MLP neurons of a small language model. Each row is named by its layer, matrix (gate and up: input weights) and neuron, and shows model dimensions 16-111. Each number is 128 + 32 x the weight over its row's rms, rounded and kept within 0 to 255. Numbers have three digits each. A neuron's up and down rows have the sign that makes its largest values positive.
A block is one neuron, or neurons of one layer that tend to fire together. After each block is what it responds to, as a language model described it from the Wikipedia text at the highest values.

L9.gate304:128125063145128055127160148098175105112110095083195139161148090152155123162087153143157141129099166058112076134163115146143166131164137166141081111140188097102198119133040076158117140106147153150084124142173072126140115193127069086150152142142063095051123112150159147077104105128168122097
L9.up304:148109094137106129118051075169178115126106154088088167133127114173111058132156049093097117111107093172072171161131080102124101134117097149125117121125129114145108150137147096097077117072132080120139049112133111118139103092168132145167183183121148107145160090128120104091160160134202144112
Responds to: Separators inside numbers

L7.gate59:208116125120093091129162095118156150108156180130168085183163168157104132111146136175131132151091147139072081142147087120131137152100123058106140128128161117135070174097112138074142074118144091112093137122164148155110127147184103041168100090075046137112105166120111069157133144125139165147
L7.up59:165104183115156119107120136154150118160137158110113085114072168171070095156120180120132151169097167203105110142143105081150150140128166123113153159100163115151161100110158124096182071158145153128131094165135196106159117057142080124150130164116128125088162109163192172166131151146134211130
L7.gate124:118158105106157136058134130101110121172110104081153116207156129093162139101140154093180087133091126098091120160157126163173127115066149161121124097196090131162132111113156114031144191119121086123140128143157145110165105163158109110163102128118102059106107105116133099129091170136118117103
L7.up124:111127176195155178114068126169117157088140121131123153099111130092134203073129124168120136097151148127116115117121126146123110133139127223125168156199129153164130100132145063157190092134077134143127126070116121145096078162126160132107155078105155185127136122167107136139143103146120131141
L7.gate289:165096116139099121121180159187103117140120085135106123151126096167188163126096202124187142149117125133147097184131105129137169186143091108123140133099120140088133158146113122177149124129169173094130106122112173123104223119115051150078149122111114159119128121139201124108128163121076203105
L7.up289:140113133114104093101158106104094074072154092132154062137099108123152154106078170164137148157134123155124076098119171122070196156151086103087184103166090141033119171114152122140171091083168109081060121143082132135168125138107128118123144145101149119091134120025122131081172115165119165149
L7.gate335:135173108139115132115093155134150082078134127093109084107151140089066062155116131117132077154154076069115144106064195129107111183114177119104129117139155142157135129116175068063150121140119140137077138106141125103086177135160097148137137139139081113137176071130116150117168100141150151152
L7.up335:127114156136144132100153129145156076120150114196157117134125134186161097180121075191126119104215170131146136122178083133128174084165150088168097143119172154105118125077098172127139122090128132167104151133124153092138097170158115099105135091118082104058154150142144112173101153122125172124
L7.gate349:128160130163113107118071165104122158159112081099198149145105129091102112099095110120138192076111133125171123134117130153131117118143124144097135145154110113166113129142183090065090097091143078134186112143147147148137137104123156103056145106128116152066132162115097148160098071130133121096
L7.up349:046107140105135134147162158088152164115116109131166119114157122124135144129091140114150118084112131151130129107125106153118145112073108100162107145082113131153169148110146055122107114104102077223161140182175079099124155121100095118049150104128101118072183159142147139054091112183141081197
L7.gate350:125083071059090103072132172098078160086050103090162112105187150158143116125105133127101138128121156154168108182073126163135167110141161144113171181154157108138054157138122117112179149110148167118111156176133134074115125172201140095149144146136057066145150111148129111159172102109134153133
L7.up350:143159118090121179122111125074155104129032165125131151100105122190126128107139104160136150124125167112131105126132111154143121115135146181178132119152137148141128132126095110166145106074148147121112092168167146099090162119200163123185158166095134164096141147103134083098144155139161148148
L7.gate483:109111062172154098149158176151129147140139167040153082104186083135165132128117145065124112190193156082083062156132158128187157156103180130117125093178150137165058125172131150087119148135097165161091155131138069095120118085126117109100056080140149104063136131132180118093136183102127065137
L7.up483:144108171135109115120149124114119140109120096111131118084210120121168124158123120090167094233134130114118163116119105131145093144057074093154166160140116074164127159129125104140051186158191228074127199198091096140181151118082152197131110155176105181166135105133143196177145201077165124106
L7.gate590:130134169085151193124128179116105060103165144145110142084163082109144174111146160189052148103190152162151146185105188188104079121142139120080133181122234125117080214102068110085219128126139153113165125140154137117155105113105092076161128127142086127135139197145135128178095106104104088202
L7.up590:121184142159092196123083178130129162088134149127114196107100150181095136186131158112128124149072154109114126148094160160155149182156143110120096152110192098172116068145111084092147134109152100178137140122133107105126145164139117143166128118119135079116168202107159153178122076140111130178
Responds to: Word-initial T fragments

L12.gate81:161084107110221143122074144161102086066117181105076141148122062092120150099121174113118084162141124137170153095120168092146117153166109120111147119122050125150131133139141135149153146068160098089174140100075074107119206146140131140114122067134126132160059111069131173138147140142097167146
L12.up81:119153138119213069160143168150162111112100071088186139105100120126125111178144131121129147137113077099125083098164139103114128139083131137092098131090159090124115094116115124140155074125084136108134154111125080106163135130159110127136114087167127083138143097092093103086117110146120125093
L12.gate103:187111130074133128196071092077117104109130178104119107133089123151162157074127133163203117137145117121197072149177093133105071125064145124137119110157080130119105092187164128069180129172067138167090154164195045127133117141136125114098148146132169147118122142104083133066149087173142099110
L12.up103:121077071121100114140166120123161106127101155052085156153078123113135140167075119153184133092150113118143171109158138087090116112121096105141159181145188192153103128155172094163148141116142122139173084100119090098087172155110123133110106109137131140147103134136116110118137184120080081155
L12.gate149:173090098136131123173127142143110155165103158111100109120095137085149093153147093075113122176142081098132094115069136158118146082091182124131137182201056110107149129176147145144151085145138151102195145072125136129127126113174083143127134186153145129094090194086117090150131118075159125147
L12.up149:171127116154110096114130053122126144144087164084163114095093169134148115141101074092107092176084177177147122088136192156160112118119097126114122140112162126143091203100150114164087170133088113145125167138133097106149095101071131054084189092140149143148159117129218135113126102157115155135
L12.gate359:082175108088130118186110135147120113135101069126113137091148114126111113140143151099147081130134123164139124112115095118119192170152092122154075076212157104168150123166118148164100186121133119163164183140105120107143141133181182114077104158082102109177149188135148148145104128104177103155
L12.up359:152099114119121185169097148135154114089104111099093176122102092136133140113131097135136174118128134126145158079097118144097122128139143156079104161121117117208128072104169142119140146004129177111162149158076078118209143151162084151104141142036135113137154110126079183135122164156094122142
L12.gate448:134072078047140123161175078157115092169147148101089094133124114120123121141112091153128120164129160150126148180137108128095112158150134115140168087156041156168154110144116144156158153121187131110144148106137146116151118098109148079163111094135151161147133190193154153070149160167092119174
L12.up448:127067103131159124150147189145192099126073147128127121101137104058175081134135143150089151179140098132089143190074169114117140172076146147120081177105139136187165104129121147104082080120194200191098130135125139141174056071126131110100121120170149137152140115141161121107139167127164071150
L12.gate592:074115094111154111092129118133108118136137151135142140126129080111139117161118136078087111171101187154116140098101133118103086117131165168137121167179116169172172108066148141106152154084130171101092121062164118057102130122178127109191157103110090092162106155153124112105146112162165093167
L12.up592:129097100140127079164122145078143118148087122174184129134097172115101148106147141126144112122095163089132112103214119133140100110140141105079158119131171137133177125073140182100128099217096128119125143151217167105137106144109110117079122087161153072116129091188124136119104114108099053132
L12.gate614:107100048156129112124067109132130144097162177129139143155179113069122194093147178084134064163127113149139139086148111172132171191116107185141111096074071090124158198138105142150079129184103111121119142172121130149117130059103093128132143118170160163134156132087111118137089183157155088123
L12.up614:118213120168162104067146107111083101138105141090120142174063138150202018141177144106114091125184123125142136130090151142175106129152137191068106157159078120145217056129158157152193125116167172197101166154206112124157162144115109120145101126110121119163097075105102110147161110150116093125
L12.gate700:150104153123084180127181154148138132159156096092172106129195126136141153139129107078119089132121135203143093149097091147111152086113187125130148134195141178105150128154131092166140077142123126163115047159097147182168141169073106120117122091111132131115095207109103151148137126133120100166
L12.up700:162092107134100133028190114094148107169189123088140149151233151125142140098109106112159148122138151120104164099131142144136176074177157186136094109151074139124114124143142181130135099170110119113125138163126215103162128051183110084162122139147151151098119113085139145134137077129148161166
Responds to: Before an upcoming number

L9.gate240:150168092134118167076111113174124168108108178101108106170124152105145174148108154137123173092090123171138115124088150130105157110111121078111103112095172134118179122107119083089137146139153123158073127121142112112139129114087177129119151141117037138126098121141158109116169116090155115132
L9.up240:151122153128090098161133095107148122172148128145160134052155168147110158068139164103145134199109171202153185145087118134135104069114086142185116124154143126138116124133113177089196052125148136108142115145155144164149147123115072095101134075166145094123091082070177169113118162131152152139
Responds to: Word-initial split fragments

L7.gate138:132157148140070131126113202161106194088125101065104172084107178134162126117074128124185111193139124087197111154132140131123169131114112136132153121154113107150115154115106110162187081123097165145128130153084161112131153103108086166086165132188127147163085152139178097145086074150145081147
L7.up138:115088111109141095165122111130117117079086133127155121168125103154126144162053123173117103130098120129187121116102125089202125163132083104116095070089121065147130146178113174098125125104142055184094114064098215078109141177178101100132121107145085108151126109101106149139098140133086051077
L7.gate245:107176105098118160129155152168143158114110158196107122158100161118185101134151134112095151160152190073172138106098064114169156093122167164073141080173097132087121158089091142130123144214182125157149139079188174168115090122155131098176134118083099092202133126122078145094073134233159149108
L7.up245:148118136189113053142055118141124130171146126129132143120150107153136142170095102096145187158106130128117103165152108136086122085042128110154146132154141114106134136112125082089165154085175104093094166124092115115189147133110147130167084145130166172174157128127134111139151173110188131123
L7.gate497:178142105155127075144114073110080128187062149080082151164108115164095096140148120143149085147156172077088156168127084141188120162139086139160074173120151124070143154110098135112150041149129154097114143188095201123104114193161120131131140029135141153154113150109170130160126186116098154130
L7.up497:171120121099137102181084137130117126133093106125068098085141125115128167066181156130144149139190158087109114140119084125106106086105064115086176116183110079153114155110127134135105155080158155101173179114111126095146118167104081181138123099170151152153092124092123150139161111109100125052
L7.gate503:094128144151121133147178083165149178109136079113107068132094157152145137153124106102095163136117111109100121131142097068082079073140148091102146170138076098119118090081085117115148142134127043074109108093121134065157105106152168144109088106171133170154182087129131206126104068142145130146
L7.up503:139181091193160127160113130177125162152076171107145146078144160123172081116091118132124120137129094172068088179099132127148102114123099122129134139114124135113130154083110149130122126098129192108151144147085087189106130147112073111168152133107100131160068160082154208145076097077127164094
L7.gate538:117159144123112157125094118157144106143117112074091128116086106118079131175163146051129121088110190112129120156125163192194144147173114179142093148104100109099159184104193080136146143183111097114131124170138132135171096089132102164132082142224098157168128132099118196134091144169184187052
L7.up538:090082098129146104166142120153142106138142178141063159140182178168127154166102097138093165125161081136087112104151117122122213109094099174119109123190071147073163101167197171151150113102111113146148107124133093105121121101134053137105138148168159183136136136087156148151115132209117128108
L7.gate562:167138126129111112117145123190127125085126098097130067138073148130076132173128149155134109137080174126152093161152163124110139136121138140115118112144110098167136144064156055141155187146144100117139118109092166113149037120102105149161163165138136165121135086145105152153133069151140131191
L7.up562:208121124185166163080094149123081134153138154091124085124086134151100177162093130173147136070056185197176107122128160162138175131134142171124071149114127158128110130148133132191165133146103109110085135127163158105137123114127087157109148121103102113134176081125135134104133131130144060133
L7.gate574:143161148152099134155126103141134159155154130185118088088119115104158115166130153118102159140080101071145169169125113114148144152140074124123138107126116117173098167119154119114061160193129151118151131215160152112142151108149157152115115072098119144174128098112148130139147150112084133152
L7.up574:141044179156147134145121136106036096154143099111120062100111117053143126196120147108184128151121144160121098105165091156112150134072115120116192102180152117122154121113130105056093105121087144124131139143129170190172180138181126166097160145118180148155111090099191148125100103176108147071
L7.gate702:116167152146114137159113083137047125166092124114101079127127135118123135128160181104174151135147103154130200096164119161100130086120198187059104093120143177092189069130177123163131051162144129117064189144145098165177152140154082101134140120156145162148150156157145146167128121135163119057
L7.up702:100153122079112164146152111116123117152171101044121155144103114133112159161142127049214089084145132162039138151137183118139073122072070088063167069130122063136137162128169132122082104140076115123110108101148128144167125101195132167167130159135157148169125165136127112134118120077101148042
Responds to: Numeric range connectors

L12.gate91:048142123129106109106064133134136157118125152122142158085131084079084126143133196137125094100138147141157152120040171130150115112137089118137189081142111130074180081114104169116127099112160140096102107114135130152130152168113116115144124069091144117141122131149142167133129121177157119132
L12.up91:177153139108083096118141133168106146095112146163127161174104130141123140084078158143119059156071162185122108110145091139129110174149088162179149161129090154124152106165097121201109090148118130132166112108168107106115134082150102095106108109068150173147100140144104132167093126128141054189
L12.gate152:142150137150187200121104139201174120134128103073112105098074093134103191121146102147119179117126162103214109130159144133100147170123059074049105068132127196166104168076172087156115146123153127127159127083142083129156108078116140137092107174123177170050119086148099159088180082103162089138
L12.up152:093105185143119180130115126158107099112106118097133118136092168131110088105127100163098132101112151196203086151091129124101159149161107118082152130124123136145105124144109156127128103102122064119135145108174093197174130131143070182116151089190095125070190147124138114113206168103089090082
L12.gate168:148146062138105089116132115115102167153076141118127052146156206192125049125095117123148102114142131131152074165081149199181108136143170101178089110155102189145106135137114106089146154123137124091113147127139098157062150116122095094142123026121091142123090162103122106082137105089190124148
L12.up168:120069084153114099154141117076069129146171166126127123083138114127112095127146165085098199116118096182168084142068127203171094090103109112091122143136118160101048127141081113112139160141142138163134140115106104178154121090125075084114142063111127159133100109129092196149154116104173083174
L12.gate171:119083116126139113146110063150205161126142119141189110137121132123144119162125077150149125161147152096157116136136176121130141113172159159126112134124110066071137100137162124121141158175089140104159094102131145115162114162076104101084134139137121106149132135130139175124191052095098104121
L12.up171:146138059137153198091142134172157150104181101128131126131131115185115149128126182145086128089131109197099180174118106203103222164158110145160087163121098181091130143117110103137116124205142173124157114088172110097123090085114101121128058130142086127149141114135136105142135118110170080125
L12.gate190:166135132137134131092131136131219086077129103112113106149138062094066110122096152129148110121167070106111077185145063165099143147169124115129187159115014148094120129058184125152153147166090099096109166107119123091153171119126175210046100122178138159118062119176156132055150175129141128104
L12.up190:076141106170065159134156157166112145080115135112120104147125142143140115142110128121111137076094152153097115078138130108123111148170145131022101149117157110137144167122163089148126126197166165090117148130125148098134095127044167175040142131095088161111086111124120125148117171058142163113
L12.gate212:096159130113152146087064145132140151130176140190108127129127078112139149168145177159108193151168147189117109150069144202152152142142148080072095098134150125116163155075091096152170098164160125127090059101125106128091118061096116119148110117077136150161123174071104136129124079064073136129
L12.up212:126119135094149152129087131092065131151149148065181140105184109136084073116064103099119139098137100082146102173076032096107138081114112163090114151111105137161086062121158119113190139127114216152080145132152116132095064195094068141086103109109147158102129135129148135085104115121167072095
L12.gate499:066143047189120145137172124152107151104128144094119097161120149098120176164123119106129160114079183134089151157131124154116117080125135122167109111140071103131116100098121088103144147081117086117111152117131127107118122093099093108107110072148162148111165126167120135152157170132108115047
L12.up499:145170073149125119116168068143167168085146120164126150153127134096154091112103071102121191123151097109159125157142139169138137104123107118059078123103122097105124078153129094122155111109135118196085111129082109122057128116136087041107182157137096131111152110139088151089091104108085151106
L12.gate563:082199110161141122121116138103171088083148156126210112117186096125105199142123108108083168144098125194095102165125181129093145164162122131086124145137152152126116155173155114168092078177148167137079099161141134124099121069157135112117123099143152163111165082084167114123114093127123103079
L12.up563:162133100137095157147153123111128161148136103097092159129149124067153137146137087047076153137152120115099090155137098180122140099126129185120151088063110130091161097103110161113152072099147151112091166123137173108150116153151154121140171157156185102124184140081151167116089114080087135116
Responds to: Capital name-initial token

L7.gate72:142104138154106087135131121100111090154156144102146160136155139103121112162085104144170141126134112124124150117114076151133127157121092171125081180122114146113080126130123129126153101088093100089169106128155115067115146112131085088098123159074107165160110095161199071158161193161157113150
L7.up72:154155152107057147107136112150120104180168143149210062110090118218151154133129150116152170160160147130137135113133118116094050088128071146165114154163118149127151099126131137074146144143085128116158135123161113083194094122131158103143104183086100104146094129194172107162157208118119103073
L7.gate111:119128128132114170112166092065060126132092110089105116141198129152198106143112112121112139067055160087163156142155167063140123127107131106080092074154113174138150129112154130109146114129125113193133157138074147067129125134131134128158110058101082129144122106119069104113204138120111131174
L7.up111:117135089158139124099100067130119139129151118089137127138151112113120147111133141141147037127134156145122149077123187135108153077138141098101163161095091163099132131146095122160157123077117147126151070118133079112084120176107150090074131099169115175142105101142222162093138163125150184133
L7.gate151:111128119044120126130167125149104153148128138098206150100135102125085097110134126084122095080112171123182126117104181172179137106096201157123095082156100133117151100108090121134086143133114062122151129167111155143135101104126120146173106122199138112134133105148157128155128079148147148110
L7.up151:063123111171086124199104178135120116096186104154152162117102193137061163116147107075168155136145143152174112096171157092120075128136143164100142156106096112146157141152142110073097120099121103081099150071101126043130161108118115105151177140136137081094155147134143068143091149100102108120
L7.gate259:136117150122141088163072148146147162143131098127152146107172134115123128164150077119048135099130112103072140154123114125159132136098151125123131060114158145119144118124116155186156117172147072179102113108173182103156156149119143148124101116093194137074165046156153123097057144112138082118
L7.up259:145155106107151126158103140138125150108109135134159173159091121169110137136107104150140161137089107095131083154172108137092148170115145119090111129141187135164136149122171106140198149087146148117089128114035141114121108066160125099046142161174135131151118115168150160139160104120121146047
L7.gate278:123147132133097139148138121181141151174076115100141127121135161150090117155131132121105099098154176187111112089082098134167199112081141135127095162150128105178142098138158129113164142141183098167177095134178106060080121149129126123104122104134063111125090093160138161091105120074103220124
L7.up278:138171095164122138124126130134055181156078185123187100115093099143154132128132069104110160026105156146125112078147078171178124106075112158158078162156132081103145125128098125117115106073193091199176142065151090101151120155099084108127106131079078156153123107169197093114191098105149148114
L7.gate317:082160067094138097110123126165086124116129144101131080123171161111114162127144128160100124096103150173157099132081153129101100204161128072185129149160196150129092129130136139147110120087077037069160177116127132128147144101109116158120161140098168145139156105112129200144147113180088107104
L7.up317:166122085150100115087089116139197134116098110123144136136165187124096194124071098146130123110135176161071201105088137088121110164137118160127137072146160072107145128117113133144138142114104108134191090092082091126193157105115115132186115101112158170151058098113142172077128124179094118189
L7.gate446:060137126145116181137062138122060144143126127174146162138124131121201101074117163208110170104070177134086116109105157149154101117095074179158117153148101140131136151082144111146123127204159107103167125162142052062163145123119153146143154114147105152074139122131110149129107149145101096114
L7.up446:079079114128158144102110111119132107133153193094120188076145128152099140105101137149140137125119148096127037154062147122123108130163070113162107136167172157117123092158163115077146105170167082101091088122108097143150118109113143156112178118097098178123053153117136185205108157114113148164
L7.gate542:129152186089164102127163166171104096116133117091131088158153142112123203168140168180127118084158183127092139084142170150043111109152116105059044051123138159133156142144158114149162164139102091129102117088142147097091161075071122072112093134142121121078110143067169068144177088118159139110
L7.up542:091152160124039126132174124205066108178140107093162143183118103080114167130146113112163152117136139131175190104072184150119119096086125154127135130147183140067096114116133138107121134133100118144117143136145174081084139131157149110102139178118153159159150101096085131093166108182125099085
Responds to: Time colon and word-internal pieces

L12.gate59:093135098155076155160100183149098167120127170117084135176137199151161166126112146167092159143109109156149131135122118093101174188144171101094172079108127129217152097182090089158119142118115151150143150134107136130119051080150165156096152171159146177167160106140183128118111179101112129179
L12.up59:139090178146126119158126160153147176190076152111153173132115048135162183107108155109156143155084131137118157144099124163185141122138122149082174130076084120141163081172086103145147105122118119125125130131147122134164127085135119163092126124143137127147131121166155192109137164079157122118
L12.gate205:094055134142153116132148121140143162185159125113211177152155069095135102161169104116066166100103139108114151130103180170195175158157097087145106178136178114153121140159064178130091100149136121128149125144152121092109102162133113119131105128157105119136070094065157175160169162104166110171
L12.up205:095092104119143061122122133097178144133161118133139123122130189135061134140121066139187087157147184141171186149080119158096179139198153125125153163170136098132132151140171121200140081123169126078111167146111141077120100159149148167146152137135166145208104099084132144131135124097128116128
L12.gate241:123091126092092127118146132129147139109136104165109149144135119075165155144144129099099124143071130136090201137181142143145127190144137110170114106098137126110090145124047116145142153148107141160106123115102115074112117145121106092052075146122097110134148157151168123150153132071140138106
L12.up241:088147133089092092103151069065114198148096151107107111184101124164144103109103128130076099111122156138068147103155114140052125152135098167196138129116115135131129110129125088145148066120094071173128131122157153134128129159145154071093122190109125107150203174164097142106109138131090133151
L12.gate342:137117084140199128122146090123114156042119126119125106131143135081169105119136136077122125175097113170132161153157173133095167191173127117178170108116107121105093103134109177239139095128124159128150102146101097153098177164168179136123119114149133132122104117099133071108132110141142121087
L12.up342:072130127103123139128128145103082188155127131133171165101169100166132175136140153158118112140112137179090191137093137133101105143136089151194122112144098091146065127153095121166165149092105138146169110163161166095099117123160100077124156155158074084128095063145099186128153119075152177154
L12.gate389:112086086157180125120133074106105159121104070139100153096150119147163167165140099140171154147035109105142152166103140103149093116119167166145129129131131148168103090156097123142110157150048102111165179158105094064126148150162108100151110160142158125102110109168178140114171205094141144106
L12.up389:123112111087130168070120175099158120140088102071130153102143138119087105198152162123126144136088116078064109174132077092197128111140129105087153133154094150188129057114141156123135108154168128146200048179142130113079151191176131063131131146129102172064094051132141170084134105076126108108
L12.gate454:125094113103107115136213161101120138084155164117137147151141128114108176101189104133190130177155123096114100109142133122130112122116124126088128114070114123146072079183162156124168125209172121166145073143142088110157170150148157146129181154167185088100152123108102171126117154157132132140
L12.up454:135147060160131119155163121086128126091124093116129172126148142101110083153150138171079123098100176153128136128154115199172159102153137143113129113173161084095083197118094099185124116126181134136180126175095138123156168169167138092098127138113121114060084154159107116111178126169151158160
L12.gate619:109128100139081087143113161158130130095110107145169133180164144113123073164161117098083116119098132111154170121142149107110083200121106114103079143118129113132127165060145198121146140113134089194124149083138098170107114117102081121161085191093141127147197117162084126177071133094210175130
L12.up619:149104102128088117135142186204136147127130034156167150093152184089143141095166149161184155132130128097120145149181131131102093136137098092133129106130139171094135153097106150104154221111149128166197111127192080109054143126116150132104114128100112117116101113117154163133151100113116094168
L12.gate655:169107099119131089124145131144106138132125158148163132165141128145115186094090134110101124135142171139111107137096081220140123174128110064085071150106105163116119095100069118136219140197123111121191145090152140129124145161133083091102112177107118122149128020178143129151054156108128144092
L12.up655:099137129109091166189170122136126140114148052148112110142179119137132075135128093138173084135074154121104156172114150065112116153200157115140111156152175102127132120130178154158155105161147095151099120101135127117135114078162119133136076124144118122116112159161115210167157104127097098172
Responds to: Separators inside numbers